config.toml
num_hidden_layers = 10
hidden_size = 448
num_attention_heads = 7
num_key_value_heads = 7
head_dim = 64
intermediate_size = 1792
vocab_size = 13604
hidden_act = "relu"
norm = "layernorm"
norm_place = "pre"
norm_eps = 1e-06
positions = "learned"
qk_norm = false
attn_scale = 0.125
bias = "none"
tie_word_embeddings = true
parallel_block = false
init = "normal"
init_std_qkv = 0.0239
init_std_o = 0.00534
init_std_up = 0.0239
init_std_down = 0.00534
optimizer = "adamw"
learning_rate = 0.000838
beta1 = 0.9
beta2 = 0.95
weight_decay = 0.18
lr_head = 0.00519
max_grad_norm = 1.0
warmup_steps = 487
schedule = "wsd"
decay_fraction = 0.558
decay_shape = "linear"
final_lr_fraction = 0.1
batch_tokens = 32768
max_seq_len = 512
doc_mask = true
train_tokens = 293900000
max_steps = 8970
dataset = "wikipedia_en"
MLP neurons of a small language model. Each row is named by its layer, matrix (up: input weights; down: output weights) and neuron, and shows model dimensions 298-447. Each number is 500 + 50 x the weight over its row's rms, rounded and kept within 0 to 999. Numbers have three digits each.
A block is one neuron, or neurons of one layer that tend to fire together. After each block is what it responds to, as a language model described it from the Wikipedia text at the highest values.

L3.up1474:536570444468486458457463440442496405445528466521564446457505536498453544538433556525421513436534492358476521502650524510513464545488596491532531567497484511493475524442495497454461455516416504469501452569605512446484527536475509535470480481468463475549440484502528472456542504472496463580599521569540484569534556496458420533484487512520424535542461541579484542488478533508449497510554463496479519432348458490463559538449526436500443451531452442436519
L3.down1474:512579470466495441526503519479572405515460533501539523600457500502488497609470519535485495480516437446482461499521495451432593568453545437557515405510477562538490527502364464408496498539414457518505461501626521450581432574483585489560454522482527530539393464535555437486517515535404567483469472560454500514509551539546550471493502491536594425503441521523470480517462531500491448533517574598587504545488407558492523485423468436489489455474446574438492
Description: Plural quantifier determiners

L2.up841:450521530503461476504523479438509560427573492492498494443459535432547468469478422447484542445582439433484534446524630491486551557461452525411543496482529438523575605442502435551502530430475475484443473582521440490529492454456481431451550438543494493479499455475474474623566586560608451558418506481518573467457569477504486561512425487478455530412514496488444591529465469548519454566411488475580543596559460508312452484608534441542475534495489539524554
L2.down841:516489451465482529441477530530545479482529521567537556427486489510457548512554461506489545576449461472480461457456410412434588596470503507561544536520471506495583526414529555422449413538445422521533467555522403426460468518422443423508485520462498513596544515496533570552421462577589533512529577419563398489421501440597443525452462512491470441444488567586568571496454490585530455504479495519536486585455453491485553553415443515514532524462520524446469
L2.up928:520506514553446535495521497490462512444546498504467475529423507449520448459476427489465497480621464532493501463527548476507528468449471518519543501504448451525538547443480476436472521523539429524388544558532505455562433544400587483543514442536659435474446482495572479573522577446522372490578469508494560536489531529452527470530389444499469466454517474499500598537499446490467532589494492474553662531513495498450533556578515356499468564522537535537571
L2.down928:564526538543413534450479575533456404536467548463503574497458502475543540541567420496491515517511416504517548453500509495517493630439518531500431509428463500504536490394489540466458465489473451423557471485505471498569509451419482552447549535506507488448451463458574545505544524592461543552505484578526489485495555527556445591503430530516519498467582504444561490483456562550481448577531495579488580608512463460484488487507439442484482549499499507483464
L2.up1195:524495534449454538411519485487590513459578488474505519504518519427479525599507484486412475424533429513473508565459637447492517467478505543383609551494529496494558576460543522511544535482518453495479499478520493462500416562553535426437582477473603406450438533465499442477517501571499440460442421547533573507406493466507471493540451508483495564490548519632467531563544445533481507535424364573462534485529524502480483432515513445515483566481460494458505
L2.down1195:474509534526541447532560456478450481444425473537547469464505496445466515417511540564576516556405463469570555469464533484390455466496487519478518471497493455472545440450476492467556501476534530484653453557581514469540539539429466494537444455560513519515464411571586521535555427498535463559519502549538435439498476431471471442508489504502465457489528398583534614577533531536431517470531502593439542531515525482492450557450531494547585539563502498456532
L2.up1272:523508520454452505446487406449508490515536513513542509548410517409506434502383445565467510444493576487466533514561533505492506596508569503479565579484497471505670583464470462414460492540475446533464418505582523471522538543434488496513541412432535474435509498552503491393516533520523493532530557540455542540422502383361521566531425463492473552498464478548482547506488501493468495504522408554520398521487511523523506555526500501527447519576450510480544
L2.down1272:574552559513487481566514557538568452510419555567538469433417497485518544540488483547489505490537509480434472508413533488435436562423496469489441488449525485424636471523446500455521502519486488499543434553530484431578472599451548524585567521388500452388498435488605544493448412555504533486496418578501535508505583506534498516487446517534525505433504475502567518547519576465489422509498569552566552575550456517462484553515462465502551540509472562537497
Description: Temporal status adverbs

L5.up112:544476435484457522435483463481548480469546435512581455485515580513483443505450568578468491423447481510549485585635503460555512464486558496473577532526538548527518633410514577545516428551456561505493517482498543607397434597482521572481409486499486474476421446553502441512483558473460511475460419513525469509550461492422527525406469393517418460458380521561476545481421541550398494516473496475534478359408518559537545584517481577447456407569471535433419
L5.down112:463515483504470499514537442553532520493520472516628540570531520493503564607476453578549436547529401498440578498480481531384488463463511542478496448478395527536481444581445429550497461514531501532510531392528507548485533549443513541451476474494461476491557514520419532573550492514353543514552481582474510456546484552490507516506498490511635453526502531511540524551479522498414404575471525544483447486490571499530561452390492492463464527349454458517507
L5.up338:465524572424511423525540530462578461555546532493470613471530423483483433555492481539516449556527471522538510480464447607476586528562466448477544560471478516491594538543501546485473581557489507507386535497522411582463541505517498496507377515447478539492511450517457457482458540551468471455567477453515494582455416353457405527448499597496575514515565486564479468476501469568550491559526452480498449576567520545524501431481514555495497471526600309503464
L5.down338:487445420507422573415503516467581454440484517532550468502487451509497446514426402474465494462417437468610464476521486454477515433532465506483514532610579552454482457536426535531531528436439463487420479509465496510506490512553488526537465487465515379416527497498538461459464476484522504533391482514475492482487526539543529531412515455574519517555576488533500643460458548498476368519486583437553491473476418430557500511491539514527503515427525489523522
L5.up1289:573510446418458402474489399495583583532537383485460487526565506488512456522407563544549378434375471474483517553499511448487538488566534475495616485554427492517552503540506545500423531569593548483512480490502395553528401578406485568520494508515489491535488412421437464611591581555498525511506454482582470537492437503470490559450506515467478467546471531606454462516539498524493490539487435522523497437467465582457536561400541475525527373486504490506436
L5.down1289:501445483564513527520514536487572516587580459400550497486478397532458491605472513562539456584512447484496536530520418458454571524600558492454465529454435449547467368466511468475495514545485497523503432426460532502453519536519533532520423465436495557440517424612522481430507444450395498491541583518424636487447520612479525456446505442434509435552529500433514495491551491549461371508476530510541490501550530490497491364479616597503464429520498475549627
L5.up1790:477538412504530501527508445415467563530536471519553404473507562402560414511531529451478465450486513479498489487527482495557568416495545502526566611597505451512523543552619434488551458544471468487434488496581517465489513525525502462492424529412504500519420574585463475395543565420552586557546485594527429551432509390458504474427553436486507454546581548608489426490427518559515521515526450477452482430419534498428463603419580508498572478527505514456494
L5.down1790:542491446480473500489454610540515526467491522490494540474545495499526545501522529397454483513453506496495502542456499503310417436481489416414481499480492439544531551529537529546498568383455550510443541472493478483553514455540479550481531468547542595529487430426450462567646476451481544447474402472443560512524526498524490556535530518472485392497450464502481363556517553622513408496514456487534577529471456436441495517471564486496483482416530517497551
Description: Quantity words before nouns

L2.up183:512515562482600468401471402556470461445472458558499548483452592474469515478505521511381532479432610465480445560586510491512527517607553573583515474520434477512463587456495490534513486462505454498461448476531416504361570463515487456528480560584536513519472424520581465456513484518641465551482560556493546437575481412533466590551471451475488570556435487510485553507497531499492488494463437570497430458437404544552560511525549431503413443499437514503407
L2.down183:535524548411580431462463607552607461520427536511413471526489588506533531548474504590464510460551492541511478479533612489518467496544545453474435455472557504440585481556464551495463526485534398460484509439560476468539491518548438502618517503469483514601457558556567467593476542529478534499428442517538491512594637543406552456508522476508550438444420539512454426487427528520469442491557475538518500583477490493478525616488492490463540533459525591520564
L2.up717:445496440406568568496488459454535399567468475491485508496471504482433357571456494562550542479469588439563562473544480521509472482500603394528537547521429525514515557522486574451421460484402487549497471612552559514475589555421426514562417421440521522534502463596635495454437417432492433546574509461546494490505519409507476535472400425472504474523393486412521421494428455512438463447546511470432423539492587500533431571442511433499453489525542483442463
L2.down717:479457595417591513522457508500530493526486476522518492563475456539528446474490563522471521432500528514519534499425427453509515446516621515497500441498557554569401581564449524438542523487503499505452532449468531568498573505475461416509460497481566494445496497529508433442527497508413553401404335595507438542552595471481587513438492447435597531490484521504499497578393542477449406545452510503375429542566487474425534405467455522449475439475523464485546
L2.up1667:499579394439446521457461437435517517376566447550520505539528494461509516609502526533407447417485489454545458496487414538453453452494476461512585580543469599519471613494451544604409453502456516560414449493515421506625448511438519547497539404456471419518583568456478434502568535484460370517485465564539599615450413421544440563509403532480589478569517530591501398607434504588543442504493410510475561451483538560499574577524541495460490464479604518354573
L2.down1667:528512442513519513442514556525603555514504472522532522463476508487427486627464467558461473442562450500464415536517516461446537458514590502519470558527410476485568498603500495486449429529503422504481510477525511496497507582529544532510527429482482486473532529548558466531540523486520532530504478567468548500454519527508581574524516409466551511534611536478425446547484585440404330592491448519527509402546413528474540431460507445497435476391574567498494
L2.up1783:503487415407437518511437366449528467423555489560511428577523543522569504573508537423474501501469438478512517522533523544456394430433517404474513447526451574509407584543517551509472503491461486525473483505606420500566515500422508559449481466456420469554498567509449459637555477465517483513461509557543477563500481403500417557418360523493542486540525508566480354546448554583456488580500548499497495377478469504500566634570544531480490483486526471444543
L2.down1783:573523434513478463443466573521636502472445532489515474460503562537410384579513512559470433533535441543470429552511559526465562535506625407473502481538427548513516495608470476495450420508506431495456565382612454485500477582558511521489478507468491499518440534543529541614555498501497496454480473504494564462515543598577487510490460418528543475540674511529450412545505540482378349597527491488499441400547450471449570454470495555501420474443544499525489
Description: Quantifier and number determiners

L3.up1752:579548533511573428478527458542449456639489464421436510470423533504547497579525535431519484475423553587498451533384416547487494527477555532603491494471392495506567535554518478489524462551532484516453489481440516519562535403601450542483408509619520522582574544524509460456462469589447446519583474503501497477509465508402427557527549510459520505515535497526490507517433388516498563451623486437426554393309497444528464570556472492533470507472459545346500
L3.down1752:466663498443481454532583510457451588609614489430557448527486418476589447491436536452457480507386485538505557379523417423493596478481534446543384531454517564466528569575491524533515435572435466486465472565507482474496534558564459490602428497561517517529571488496502561510497492563587563503535510458598462377435514538427403506509420564513508461560470528601531534521459517488541524452607515552426532479470533484388582420552617566530482460455473565483559
Description: Statistical summary terms

L3.up735:439478508515493432519506436477496484515553563481534537535527498442547497533464498457466443418539440496473489550569636491424586523394471465430480458492521477501499479493541545534469551551524533480505466536521464473555529496610484539472479428572586435471475479458482464607579530476533361479517537496523459504422576414458503524491437506463536540544618431586533544511457461592455559578558544449570532495517563509400484432548498452509445497516619466554604
L3.down735:451482497509484518421429534432532437495455486560597573484535442495440566504467492556519512533506512517440506559501522424446597568513527374442496496503509572538491504568552564575597523456546516473454458425516443393569538450567546487464515456508546496478505440490514549542593462482522510477522414593593525475482524478486445509537432566515516557489465466535477483490534508483471512549570565486539596535477574540383508469447563465515462465428472503564501
Description: Temporal adverbs and modifiers

L5.up4:390491408538556476542470509535477533565545485480527532552504468544503470414542512393529521506541492489589418532488544548464451432524463532455584510494445492531486529539569473534518505524533576546548542529497377468437477544480559469499588424503568410506453566554485432514460562542665571538529467575547517557521479456493536453556491557421492551481528499462442562413552461509519457509605543565507499521483513522528589546454504552530549551532582416545548
L5.down4:545472557492503432521511516494540557501544503556545475369604492462534459555488601496455448564458427544458537490493526493549488469484534458491390573475533504512553543501529452498504487471538394455470502557448542454548598495603489366462442574523559461453424528436613454512442325481496511449473567506515518485582553501392632496455475497566481568515506456579409467445485502490494508537449516447483522471458548491534510485550503457484552474502449499509452
L5.up809:566498393449515495543468492434519520476503475345523595582455518475499502514418442476469380520547515513603450542468538629519443528461415445465576501611459578530479490542513488491477605424537553502454496605446338519460374489496442577505506413507483486433539550453439453486512479579571532541484499410613496498480418518531566501552521556371499498420390518542537564582494482481480502467562508547524453435342579497475568541515516506580497406414527494509466
L5.down809:467515376517412494472510463451415517511509453575554466483506427425558521511454613502422455447474504342530432625607488520488432518584479475435534476496512536486509516558457493551438450472532531537423457578427409499553445503465525486518548424485520507464456500491516386502434427554472491578566465472533576418481424570512497473521504450444402459461497619524615609427463524564452381508439504446468455491506593493539483468489378463545531509454514589516523
L5.up904:559422503453465472526457475473574507461447479378507511561478425499586541527412440520583412568491546485495525534488531539519466517466521531466509518481504454504465433468476462409406596443480529554488458562465400605607371497444457550463495502595564454464499564475479493498473518605516447615485511500476492519474472617531566475615480501413472486404375514552533560601487445450462448406456522435544525463415592505499550481535456431499429451465482514589480
L5.down904:456512463447476479518542507475519554436525435545445466569524490470518484472414454568511483441623536437544553547572561540507393489490440424471490579542393441532511557442454518522491466470642484536412425584431496511423410549411582544504643513484512463581523475528521465533492549526474620517471476500558536471549426503512549569469505537475424452539437519445477553479506517395515443515480504480507440519474429532465485433495453467554465548533536432543552
L5.up1427:446545522505556412522487489528514461503569553425497526568463515503530543570531361332421534489553501425504533535509545564483490473457517555402487446523347520531465560554561512498478568481466526484525589470425380509506472513450518561508529495548545428498526582472531406520524684596603579533374517611466465634490446446541551493543457503438496563477521521516518556449458441487449521561550448588554538529421530538531552546598510479539629526500545507528509
L5.down1427:594479475526505477432477459506487500590511551544439528424536456566541524549468524510497479537564495475461514466624551496456517476489486409543450465441546508496446467433513587483464532479545521491485463529471571444534492512533518530490494486497524510514528601412531457632522390492425385431507516477483434500556502588458577519521448547491452500464479449428464567443520528499488432469424532368448463539443486538408565548606473434524467534438520550546465
Description: Title-initial capitalized words

L3.up590:503512463507436511512472494491449426489510472477529486420568393534484464588497581581499499563542444486495504485394505472489469482485502555509417526517463507537494453490439447420529440425469480538513521454401549432481360449515526489555583543501564543482426405480595477452440481537515470496559382546475582498420521644467506485479609544510512482458495450496540446550433518561475621487503451473549573499442403612514459536486542498469648505422515502480480
L3.down590:459423487504430504440530420552500538453467547534524524479506467531530537509595351598557493615557488598523442517472550458474488551429470454525436573626505475501524434433501504570498455615509419447480534599512594534454499495578498486617487519482522587491456581513592493481466415512512416421479451521536541465480490531483504492538530435423465440467583424510626456558471502504456493463464509462551441573498475439548459529524456493496520442447449535392502
Description: Word-initial stems and table headers

L5.up322:469474550420605401488504458513339494554549519509547475495453583437466587486426451499419536505416438462520526530491530486527532560518560460499525473432498446516588552442568554489414528446447482519523406634500473567501400610503526452486537445561525461474417428572480501522618520499490401542511548548476427501460571519351499548452465466486489530516515493465516579539512430577404525599505529569479511526493515470489536503511508426509512487625527441570478
L5.down322:501473529478535407526508475465536484546470515541557395496323478471523509496534473541513395573456416484488452438437513431560577571515538431521575476476431459490557513539462557476520469445488518487490542481534516426539565435499555514482520480540540433477456468458569482478481512520584525466484508569502533513469541462416499373488434636498506533428609488554515494465492532497459583563604577484508533538481542562471502500476575500481552557496512512519546
L5.up425:551512579410481518477487409456477440553500497454535518473523593423472630579435506514400440518473581433500592450590481488460538544362518471488484473556536437541567489446527593512442534464385458506455449560560502458497527519534439525474524406507450516440463439522500512539535536508538500494398528578441515531508507473445450486523466539488530504498531358504535447527538451609464573611561525516539453495413453489479510379498600428465527521500569471454583
L5.down425:440530381414449481451427459481494480541522528447587534516459455548494493526413442482507456521560455570429512593449506541593556538470567453483524497519583505516494491582473517493535549485530470449480490419481423454481583483621522513473521426435578505475380435467558501436546476428494546416535453466428501446587480495507566540567527412590487501539551448545462473598486499555415586497510594443507537515493581515497438491516538552465549473467515524621415
L5.up966:472538549447508418452426451491416555467518534466516433451550538413601563455455536437508418454459505479535518550548421485504534558460491374460573510564501415520525540510480497483416469508504406519505468534482509487492590473509504525434535521506539476559478455495505484455596521454519500486519497544423454459447542483412512520514489490468531502503446484534432553501475517457463584583519502507498494425504491540381506571483572518506532487497494510435507
L5.down966:485524447530471509576443548490532385509455557467487512597345558510506389473530451504425478480513475494520440436481529470595572428469542551477432489592472490552488408495572463646556577460513410470469619500514549445601520494526491577480427464518448487546365495407506440538484530459603522442422487595509512500523550553483510457416451507520445580507529547476508536439546508480519516466564489443519607516496488497568581503563547557469494531416458579471530
L5.up1026:480540546470436430503556501430479534512411489500560526497484428474548449477387440522374529446616473458506571559559487525465493617486445429436506522466412382499587532493482459467466448445460430525475416450424568424527509503497493413523527548499554427479449476593576436350506476461571493552483550490401478510533527500468511511549458584477538588464481528565561536548551480494416545519572545561502451622477483457366460514474523511541488502520529534531468
L5.down1026:549500532524397455516525631528486524478506497473484447541453464483520560432555525468453483438428489527581379402577595508536499493524445532585520417435471522510490540443588454584552549529599566535521469503512521512502493532548486527517579476510466486532565563504469459522513454506589456485538553571494564542453519506552387386527468589486419468530577494395491532489488548605492405666493496468555507416416486485581551514450516497502478537448437553443470
Description: Adverbs after auxiliary verbs

L2.up691:467443419501376498523474488544404453450544549513539467477523366483560427504486573514473495578608449543532452457490461444533459480486559566483477517539404507561522522504474476435529517475479510511531544518481571417554435501514437489512548475505574503465478442539633453467397480452572512477587412570493572486483472570431513438510559510467516491435484407435495458531417482532392605526534491464542556535467464551521422554501488542476636495537644430520464
L2.down691:465454504477469490426495437543422541452446598578482438461555465612551523556510384560576496653522477530460481505462524508483413554448470447535476520597509505487549453510505563510457485526468485436521606552520580558475442521575562469564461495520544570481504544479608502501434436431549450415490428579460623432449512528435505524608500476447484475476517393566581468524509460540456508512491503480492493565464474477533511525467536519510614462449480487487505
L2.up752:489617443485452510540504466397434451526451446443469476506464425502470548421465427556482505565600387446602502534488547580476470432537458519520526488531474463538515528433558429427490474614433494554467509515462460571557447527463534584535571450488503495536402430519573455450470500474602557572452448535534532498464485485524559484471534539414521481465434516472551487522517493508456496455512464468611479487429610613570472469520498528533506502486543387479416
L2.down752:460424504453473462491418534421481478574472472476496541459476457545585419499497490504543524544546529436492524575581439514424458554480514400417526402539552440503553517537488614470486499466576534483462554514484473491524546436523451476558483535522465523425477511508528521520463412564560460510509449450439459477512583468569518506439516551495438470452463480470560458531578511473502408505470584476487489538489524472483523503460537595522440409356512548403585
L2.up1050:558597538513452525527453522503466424546548502449512493511498426489519551488452530585505480506478504493521478359501452453508454400468435580469488495526495486505439489492541455449466458483507470527546421499401479507433387503516565551489498470551550513441447419506569443538476454407529476613548486453547518510556379532500536404492582503454529469489425500464527529540472497478452500526544524413506460540378523490437484482511459449493625501548555493553452
L2.down1050:518452445527542392408399476524417574493537572525602473506504471514477444522489441537474477529512486529514524550558537486469468515498495533523489511562489477472489470482440520501530591518545412487520478482451456457518428516560529561525516385516489490460512524462509485586501391565545438498518480571381526397603466547592508463545458493461578454468515355510532534502531483443427531553430481526523439469414464514429483515536496490447604552462529492522476
L2.up1633:533486495469443496493491463549378523463530483474609483430571373532525556521421465544489575507427540572488536482558513528556515436491559515444471486492496540504537503438514449483557456543519501525458547548479433522513492543570562461535453540497530497457363500466554451431407462477623504591480520423547491473430493456469564502404566487479538501489530478541512468537510495513373519462446551562465427543443583537525462487451473537497563537571486463506462
L2.down1633:517501553518498496490494542420452573477496513459508423508444509567379442602531402594498556442488537563434472617515577438548506446494348448448523523490542503525555541564510594590563558471564584450517471510514495529532520509479386550451514480449511478455476484447464567589506487494572451472486465511481573457537585520477468499618364423481473483530479477439528520449468509476536500534470476459584523510472507510558470486404542527448559519482586539532482
Description: Hand and short everyday words

L2.up112:566523469561514526526491465524523464540493494491496441433552530500496483564581486350485584476472505505548497464512529576461486506578494386515392526435512446513489477512518571616508558536586443510507557467487460442509556523537508558477468447468495517490446454537515475496568498434454484468536521498559457450493616550514480461458497530492480455474564369421487401457502479530504473515410548501441439523418458528507472585607462482502552571474503516461423
L2.down112:541412486531523479571536474540435591569514505510494611489508551526540523463501504446430535552438478464483454478476615482594514510452525477538431534432516497459560468525514682468534507440563457563432515584516462540481510514479538530419459399415454493537476550589430455529508559404516454469523504507531551484430490531376430510608486533593521362446531519464555488472501525520545467527400608510496594462490380435515522585568491590473468511632555553534479
L2.up923:481520539397590450413612436561465609573509467442490503562544469471563466535431462513522435510457543532508427461458518650583489515549487580585576487510435409508585608506557544575507550495528421481533535445477422513495480533533519570439495435509563427547558546449513474421503501505466413458470405455465605493457461414525475570475470535461410498481474486527381512409563393449563464561442534505580520533386524481560549466483547568504457551489497481447431
L2.down923:434509427462388537493496517527538466695517426519541535475499475545565472545465512509462532476507502504447441528479592542549497513473558544480499523501472465476481541564521481493588491513555503468507461556506493553547573469492546511488468580467394520563515533448435510459518476620528453525491482466528487397425421486562442501508437514450557493401515487588530518509469564472465544470506444414492510518569431555493452429533486490497489515554573472527590
L2.up1419:488493562406614448547509429614443594488529582512443423492434533486591526538493475387502421571443593523507429554458390509481505498458495595562464439520411469499598592534532512501496451518565493486538509484485390532463522461503475499515505491497591472463422444494467478509514494443493399527547424438503601487532400388512439455479524500433536453493469453579508523471635482492514494499464582440597525498498489446598472547540520514464479554490439449534426
L2.down1419:480425569492497546543444578463523571545612454509501462548555493458477477527495497470493445476421591425509440546431576467512443431481442504404508475464489466463563590602511576527408474547556547517552439544484574499657505498506470598540471448467458497446513474416507470498469487625593507514532502518535499459546489481442496469411526507518491553492457551638504505484587443454517502563474489519542586478557450492538534461564382496528454504598432438543558
L2.up1739:391536521367577496468601452539510543524481537521576510484514505486487582449426550545542466371491551537564427579470415526537504429570550492571589510475552536469510551549483480525540507489628510472499452426415355549505493516530463561499507475479605461450501562430488495452459452518484456525562408512620555508423411399513395503477467567458457534501570419599512612478506418546501443485505518416449437477490515501522518475586500532486549511531558469564482
L2.down1739:524605524441425531516492454500566448510484527540576464501482467466559524516353442505546451523487496554530445460390535546516541600585486463509482497431486480473616462519475513546468532433588492436517502510482504513590502573523497573467522490314480499434472534545519481465463429581479552484511406486520522434459494443476510446520528525450512565384505432492629491416579539568395462477503466508479505540519507518517567516610490384410553500562589477498515
Description: Templated field words

L5.up135:518541524415524562540453493493372531540514506398507515551470518487502556534499565517490483498402602439512484467539496495491449492544498504536514418408482452518398340489500503458434561505514441468416528474480554512502489513438560473368523500558462461585497499565492523421436538576477509555524499451444505500493524505455416449418593585493530504601602423550445475542573491618535489435606472531456560470387462500492586608482539456495439535439529534522473
L5.down135:408540491566589374511599503563465497549536580484493532456534443490606547558464531458493499583454485491464606506473515597366488591473475491541485533478577461462465482500474579487449577463533462494555558429552515533574518440542447541374509519512425537496572467376527526465584538558533500462566447492475506471494506415509541483569550567448568527453455391483519509441530475455552514387491496442518521587565521499532536455563488532502556536540450537434422
L5.up342:489539459490543572543503510461487456551549389476487553524530522474445534441529548392411446474457558562475483541467528478479591463507532568506416567411476400529488452498494509581552523489442443500548478447489517567485549499534494508506470519475569503523496443528501467530496613447549541596494478499500505501535454455432485538446504562457468587455458506478468479537575453467557558522527475430574535502411487480475510480420529494537577611457468365471562
L5.down342:474509493555492556478522605517532473513411425508553465563500478483476512519574408460514429524576416590544467392458425344563581475419615519498525448534545487516469499461463564494507435463439513488444522532440547376530496469414535551541434482455497472596447502459446435505463593606495495484599535560545509466524522510479538604489555520471449569466473572484524535471494557542538533474546531486529509508466471511530496407518439537416599506530555496476558
L5.up1169:549440581432406535544484482464384533552413437458502491418522573433503463415561579430430518556448630566462451449497508513548536447496441493521450523414519514523571447478503455477588497524480485484500507406496563493464595478582546519549505461540587465559507573518600441379397539463480534608481389458551487482582421383494412405541499549463527447549615517589455454467501505521482524420535565428498540424509459492478547462589517483430571498473500400470516
L5.down1169:579530535531467488427564500451528458501515450475514517500568385485532548493555457435512560516506509522522599575523509453515510555563425581536559497478439421476484471487501567582544457446505423470488471430451448533483473555566429595529431546505548468553616491511500448497522480474497477469540566443380535527515508492527489566446462456473562492466457557531424487489573478402549445453475467615504507554444429547473478487477486566515560479442545491447540
L5.up1299:537538599478484582585581474464542463452496432504481511538478516372506545459538560527482496560482530606472489438477509491657540416467457532479460495484426448514570554366514459455492510426510551502431606515513539443456583504588536493447557493597561428514412553471582501489503581444469485488468473493478521575566460557430487472526456465482559529516649435589452428455459501508485600576529462450484648506534620495478463430577510459493460485561404452507500
L5.down1299:498459492546503557464484478607568461465525499516470516543603497516400540580620539558473560439598495528497467599586535513469595593574586470573566478542404518510491460495514519478481501514505468480493435470492420508493476493522411592595525514508450484607515508476551504442525541520467630469526414454485574503505509507575532512485437521484471446592482538526487463429495417497391497477538488595559521513547406505560484499470453519518509470516550520487506
Description: Section-start subject nouns